Weights of a small GPT-style language model, trained from scratch on English Wikipedia.
Size: 8 layers, width 256, MLP 1024 SiLU, vocabulary 1024, 6.58M parameters.
Architecture: LayerNorm before each block, rotary positions, biases, tied embeddings.
Training: 386M tokens, 5892 steps.
MLP neurons of a small language model. Each row is named by its layer, matrix (up: input weights) and neuron, and shows model dimensions 48-239. Each number is 500 + 25 x the weight over its row's rms, rounded and kept within 0 to 999. Numbers have three digits each.
After each neuron's rows, "fires on" lists the tokens most often at its 100 highest values on Wikipedia text that the model never trained on.

L3.up999:519518497529508454460495463459499483485498504534435505477449501478494514495509569492525472483488508528487521446495502503499487481504518488482513542491506486486552502508474490492454490500508493507502473465485493537488522484485470511497494491494528485493523548538479470508514506517475490519542510584511535485529515449511498446492564528529533492515533505485485482496546493496506482539486505535511492529509525490485508502469505525509514464479522529483500534500492503494548485492527500509502499503452482502499457465454474497516488515488456509526521504464487472510488475472475547517
fires on: "3", "th", "2", "l", "it", "at"

L3.up364:513484466524497524516502494462463510495493498493508493493550530468513507462489541488458473504452516545523478494532514474526522597500544486502512470482514513471515508436500472545502495490473559476500490472514495516527519446481492537496495529468525518503504444512482490509491510430485497494501522547483489497511492490473503515467536521454480493513538500462489514500517501463482509552496530509520493534470499520495486468530495484508517544434521490463500506495520517509504528466523495514494502481499499475506523472473478498477467515492504498542513483492507497510485508507534517505
fires on: "ap", "ce", "ib", "ace", "iv", "ir"

L3.up30:530508512515484476484482492511478502498523492546537463552530488531487529505510505517458501439539532472498492472529475487497492506526480533546513511547457494495509488510490498514488486489528502468479494497460484477525513522488483470493544489479491454537524525495495532488506515531458512456503493522507531482531494528496505489502505476532515489495545474512498452479504482472480512526456503524489467485480531451523476520491496498494496498517452525531536514516486511486515504505492538454518488539481481436497514491493461471467510471521534474487526467478510473510515496515542471509
fires on: "ia", "a", "as", " St", "land", "ina"

L3.up545:512484489520480476523490534505485499486477518516545479547496551489484502522468529496443508508528476445463469502493514510497530496501483482502542503494424439516523521448498497495495510511512506424551466463502494507502496511497532520587484486515538523493505510460449488550474496493513484542531469539491530521473497461472504490537520489522537481519500447499506525504494472477474499487494497503504480489459496508498469526504508514500506532470495514541540502531518497509460496536526518464507459491514503518507499509513488501509479537516522491486501473452525504568501512469491505488
fires on: "ver", "re", "per", "ber", "ight", "ain"

L3.up717:512489483476498510468498512499482490489450484531550498486503501482548497508545491492453499479490530498503523534514506457464478518503481465531557484472486524468488511492518500480516544502502484472538495477487472503525520467522498514524493525490511513511505491498450520507496540527532510492519494485472493486465488507444563497510527479524502460500502513510487522491481479472462482510525515489494493537496467494491476478522490510483500541505503559492466474557462484516469518552565529490464509538489534476486483501481517458424519537478508522508471471485472489491514516450503517490
fires on: " University", ",", "ing", "ic", ".\n\n", "a"

L3.up767:524488480474489464507460485505476473538476499484495513499507485482532489508480508507429511466474497495464550509501496487447509498525535539484489502506503494484465498457537482484509508483486560515433481494518470515574495491480487525498502514522508475497479494519477465535490525512496468504512513514495461557512545520510481498483474501484477483498515498512477475491511487484468527518533488488548525495512521510536507460476527479390527488486522515511502492488519498467474500547470529524536520520509507502501533495469527491476512492572481492492475516442550517446475504496498512509
fires on: "end", "ic", "qu", "ot", "ific"

L3.up582:523472480498482524483488505515504493505503525514487471500526490522482457492512500502482521513489485549501532489513514492496514507483519512523490483462487483480511494524476504483497498484475463515562487462479492493508498490478505461515499520465472526469496494502468476544506519496538492480490528523480481514488524528517467544514473495498476489511526480522486504530528515527501525515495545490495500497494454500546495464510537468506538468484507484485496484503447519496471569517472472509435518500515506497538533499481532476541501493535546419507474456544537518507456507487454551528
fires on: "ar", " he", " Car", "ir", "ity", " al"

L3.up589:449522487497482500506513534471474517514496497525520453462534431536497475459489500477555478499530521508472519476503455482480509500503520534503491556516491489515521493496490467502465510502540493467478493490472491495515527540453503483508492474472498490485488529502512543511524480528497485492528437498511528480500532499527477500520528476518499480507523470481471487482510445487467541529550518511528538499488523525526529513469503475525512468482504498560490534496473500499496482493500498458479523499501471499468518511523483506524501512573548511526538524543524472516485529528477503517
fires on: " to", "wo", " Bl", "m", "se", "."

L3.up1010:491539506450471480514498490498498516467440480527476511479548543478481469460499480493497514548497503488493464520524503471547526511491540512490480445468490518442488510467493520493492505507508472502458514482527520477513473581494528480543505486469485489506512506525534535497519471520497521507490509507508491524428488532460482499471492473538510500517469499479534506506498494473476523522543493480501482459483510498484492480525506524526502550504469476548502502470498535494476482536534542483543508527509474518518470453462527485532498486479520513488475512478486574489441487555506546539
fires on: "p", "ect", " be", "ury", ",", "aw"

L3.up313:465519496537495496479516518503488484510494496491483487516502497443498509508479474517523500527497481519508510536487518513502555510510521548512502522521514467500515525488460514490492521474534508528505517490495512490485522541517480439554540483496528451508494478471540489493482522482498560491491517511494475533533502544503502540497485505515528510523509467504466545499492498506532501530523495536501469498467491511480562550509513515496533534486536548537466495505473445509487518489511510527475469513419467510471487526474501503477514528534481502513498522465462528509540511513481494459
fires on: "y", " her", "ence", " the"

L3.up85:553493507516460511533459529488498534512521499488533500489518488486509500505521511530515429467485511513493524536525511545527511504491495490492483515479482500482439517504504509496499524499499519492506537475506510489493479521480497523477455494487564528515522540499494492524523530516468468508508555517525528484507539486466505527488501545506493447533536498501477483507506494460508466509512521463550486462512494508475509516514534525456483499459508544488515490476512458472444489483472477480502472505488503496508472454495521457495469481514517523492468509521521521461500544500471511487
fires on: " /", "ual", "st", " of", " other", "ing"

L3.up393:513534524515508486480501506526491519473501517527452523492486469491517463492492526535529487445466517543482540484484489497506511467492513505499537452457487519525504495495502499466483482510468489522510491482515443463524468463485536553486494552537479531467476524488471465510529495539522495493539453540538500517515492512532522525497493476506498498455469481522561515512515501498473442501471499506519505511489506479511465442500559499472535478543509476492551476530469520464540561488493499482463488529500476474506499500500502492512497487483499462495470482524489527466478512436526512492
fires on: "-", "it", " |", "ing", "r", "ame"

L3.up728:487504481526530520489468538555470490503474522465498472450470505509516500499497504501526489446481517486497487515531488548537503521546515515517493516495492476492493510477490519515502506503524525525471486491532491553513510466533485514524492510480502475521471549531493475546537501520514492497514481517505490543547487496485562507487545512551458476458476491502505501493529482506493507465488475507492512523500481471530488455482505503503518547558442501495521490473530507491495539557456529502471483474481484484517507482487500474486462490538480474493515513451495480486505520486499469483
fires on: "iv", "ed", "on", " found", "in", " form"

L3.up249:537467498487519506494489534506511476477489519489539470490455472484482472513485502550520524504514539527476545525525506506467494552530513464487516519515508552502534461486504523498519501495500501494529504502503513479537503488527503528450501522533545500422462479504500506492475509511481482491517441486498522472486525519480523498529475515476500504454543497469531489516543508493520517488484489558513490505530456516503512461501505518483508474515516490502513448499485537491513493471520539474500486499496537503507477488446517457421513473466494492553496506482494514497494489461519480556
fires on: "ing", " of", " between", "ic"

L3.up79:509450498475510545485477510546513474498484476539522481493541461480516492490471500512488453479501532500456514467504496481498487475491486515523530510506470479531521517483457513494489516502530540509532461504495479513512475483511562504509489513494541487480466512521541464517501477505526404471532493504542488535458476516473504499483506505524468511516532489478516504470486447502546503512500515523497414501456510540483496497474545492489491508476507525513483492535463494492484489514522482467436535443479511505507525530506475485504508470516478508466483505505517459488504507507479465517
fires on: " ar", " ra", " reg", " bu"

L3.up542:526461479474494500451465538532511460540479489558521497532511560513520497501502498505480469467477500508504493493530442491537516478511511484487500487551478471519499485514501534499488485484515482508476466503522492496513465506489510469515457486493497469439508528501509474529460512515539527453493525518522504544452452521546532513523484533539461507483507515504484472492504474485501506481494531472477452504502427500493490514508474501514501482494481546518502496466506527447515543500520479560471489501502484520551503444486508505507501468477507509479482471481474485509527534505508489524
fires on: " in", " Z", " on", "ch", "z", "ik"

L3.up307:456504463451533508469521505485510525516499467525512487519530500531459496516514517453490466516476490524491500497472512468519513555533482510465506501491477488498524507528464504497475501535478493514486473459531517493518490506492519506525502507515511529479492496495494433534512525504545477498457495517530525510493492532448513506482484534543491446469528504517487465463496479517523530474529448508528482472515473499483510484479513504487505521491499512540529438485494497511477492506466474462499484535525413497510569518473503503511515482516499462524523485507508484509497500519535463456
fires on: " d", " comp", " Rep", " n"

L3.up1:469523493472532469481516498506514512504517501511481486515502496523486497506517510517525443452488498507489506519524531481492493493508485495474547498509514509522528481547497485527485505518533490515526491494520514488490563497501489477528506510525575526428485506528536473487524502521523517529491484516521536510484499492488475518518509446530471471479470475496477485501487491534473483508530471512482511470532483482455481486489485497450504493473471478514480486529479515528506468461491532528509493515505474527544475531506484490486515525497511461551518443517508460519522555480531472462
fires on: "u", "vel", "uc", "ign", "f"

L3.up573:464524488522529500461492496470456489486477505537525477491458533531552507488514497482522442520496506521478523553575447502480526478530482536519514486562477512485502511494537490518494514481512541503527473503503480507519487533516532480466491540543518484499471503523474530497456505532524458443522501472510501509503438556510531533464511505468526519496531500471504492502510480457487469491538521479480508458501493502474472514476529519479501517494490529478530508560543491471472492490453538485491495533451507505485492520497510491464511502505550476495493468495507529525512504484490518506
fires on: "ay", " November", " August", " for", " July"

L3.up121:480506456482517532477508495500520480517461497534477484488525515482477554507478512498529504469531455465464520537520501463534555540518511493513489501444478504477467506484488488469520469554494494482489458495508496502536483513507510504537508483506506538496542513491503493505516495478492489430523524486502481507466514532477512539506453470519454452456486460501468452516477473544512499499475546524498481497459522536543507529509519515510515479520486506485517480502547524499536538509533487488502506503511447503488477459462494510486541516515474503519473511541478525495475499514508521468
fires on: "ib", " B", "B", "m", "b"

L3.up354:550518524501552490477501482497438455465513526532472492487510509513504459474509502485486493505525506500461519491494471510502508491497483523493496497481475490505510504465458523495513513518496472523494473532505466529501537520496502509484490511517535455532517508541465475547528506501481473505534501467478462497492559549496500488472537498478465477522555495499559502483518484451484495464548497515514470524469524501472464510483516501506517518507515542543497545495433506476505516484518452495485478514514481510496496523498518485500457516487486504478512497493549515574487484514508504554
fires on: "g", " comp", "th", "p", "ag"

L3.up1007:529494481532521512526486472476488479480506505478469489484530527460479478477509507476506471486547482544499521521508555563466517533496499492531482510494487526498478519488482527489499460506546485538493496492516483521498481486492485551513484513459531479464480483534523486498555501478482530512493517515542492475516521484492488534481521461496518503513474495480505464489518514491497490529475506493518475487480547544504478464530553490495536496512511505442474483536529480492504504470504507521489546490491495469492479527462467481519458513499518485475505498510542508467504524481587508534
fires on: "um", "2", "0", "4", "ased"

L3.up856:479490505490483495515520510491541534532471534478530458461427496480508523477519517518518501512485562501483500474506482508494476471546514514502496541527479492488538514487501498458488507485539501478477480448501442519494500504466478524523482518468520545502540498506529502527501497516493506511494481482500474480515533465473510517501540436480483468492505480499539492492527458507492501507442491526475509553475490531424543492540494481500526502536502490506535553485519513474527516449505472480511498435501516522506513512491515488514517477496508510494484509483488508540497530499503487506
fires on: "ly", "m", "ely", "ver"

L3.up509:504522529562537506456433534511501522477492465492525500478506514481535515475528504498495469509512502537488510525542539468499476473500483494507497480490535485526454475474498541496525512486503539472502465483455436530513468500506504506555536554480539476490477520522526470527482508508480502506500488507498484505481517443512494523467498525484521487501449467482520511516523505465488482522446460512515494503543464530507492478469487518486521520478507476487542511490507469498470523511503452502501461519467484487476525510485510489521499477497439509519492504451483499508505543480531482536
fires on: "ut", "on", "ad", "ly", "iv", "n"

L3.up396:414500505523534493481472537530510507546470480525485491493485466522512464508488494482525508512507491518501514488530562476494479492489504508503497486494484514505536503499524528449514513496530549497520482486514493478493473510467507488539498536477517531501494506500518511534509500471545525481499480477564499532515519447534525479512475471522471494489497498499553490497524481484557471466436498516463527519481473486460489452525493512504489485516490472475596477483516528489440519539540467506486513462502504499540508505500564507517509500508490488519504466482512539540474508497461456524
fires on: " Co", "ou", "ro", "o", " E", "e"

L3.up879:530529489513506508522484500492504550484437503498511508514475472541465525468465512518536475520512490482459527548534529526520516480526487538545492533493499475524509520481503547500477489519540487510522534481561444492503480508468490503477529543510502447522540559488475475487513501467528480456528502468490469503534504518511517459512491473470512459518484512495543452518458514480518506519484474504523461505461494534493465468504528491469536458508487464482505503485485493459500513516541493487512471493507497474524496494465506475489489479479528516489479523547493503470491501512522481515
fires on: " Y", "N", " the", "ens", "a", "y"

L3.up421:482517485535462468439511473516494490552484488485547476513489506533514520514494525518499484511474501511492515493529515498464498512526524495498469478537526510484448474498505529496581492505499517504474497468499491450499556497537486537490507517507521479485505486493510465485533509520471489497513491523562491497491507495425474515509495524537471481489486491486546487495535477497482495499510497521498509483512532522526503534533480508487498487501504506497520497467491533494511511486504531518501502510419541487494457508496503520529500499529496484521541426475487487469502500482564484504
fires on: " have", "et", " only", "d", "uch"

L3.up82:523505480474524496507493495454513442440520486512505482455509482491536540537509515486524487499519488459442476498529482502510572472526480522542497483467541524497449506485537552485482477494495489497484512512510462473548496514493527487487532530492518537492444541461481464523486547501466463518531520533508485496526538490491547547530498511503512460516462498445486440491533521501508500475497538487544512462464485504514462494467519500472515473499506524507524472566540471474496486478508543499529501486539501493491484460504498477505495521486511453479494475482497494477502496512470517509
fires on: " for", "it", "is", "b", " (", "ol"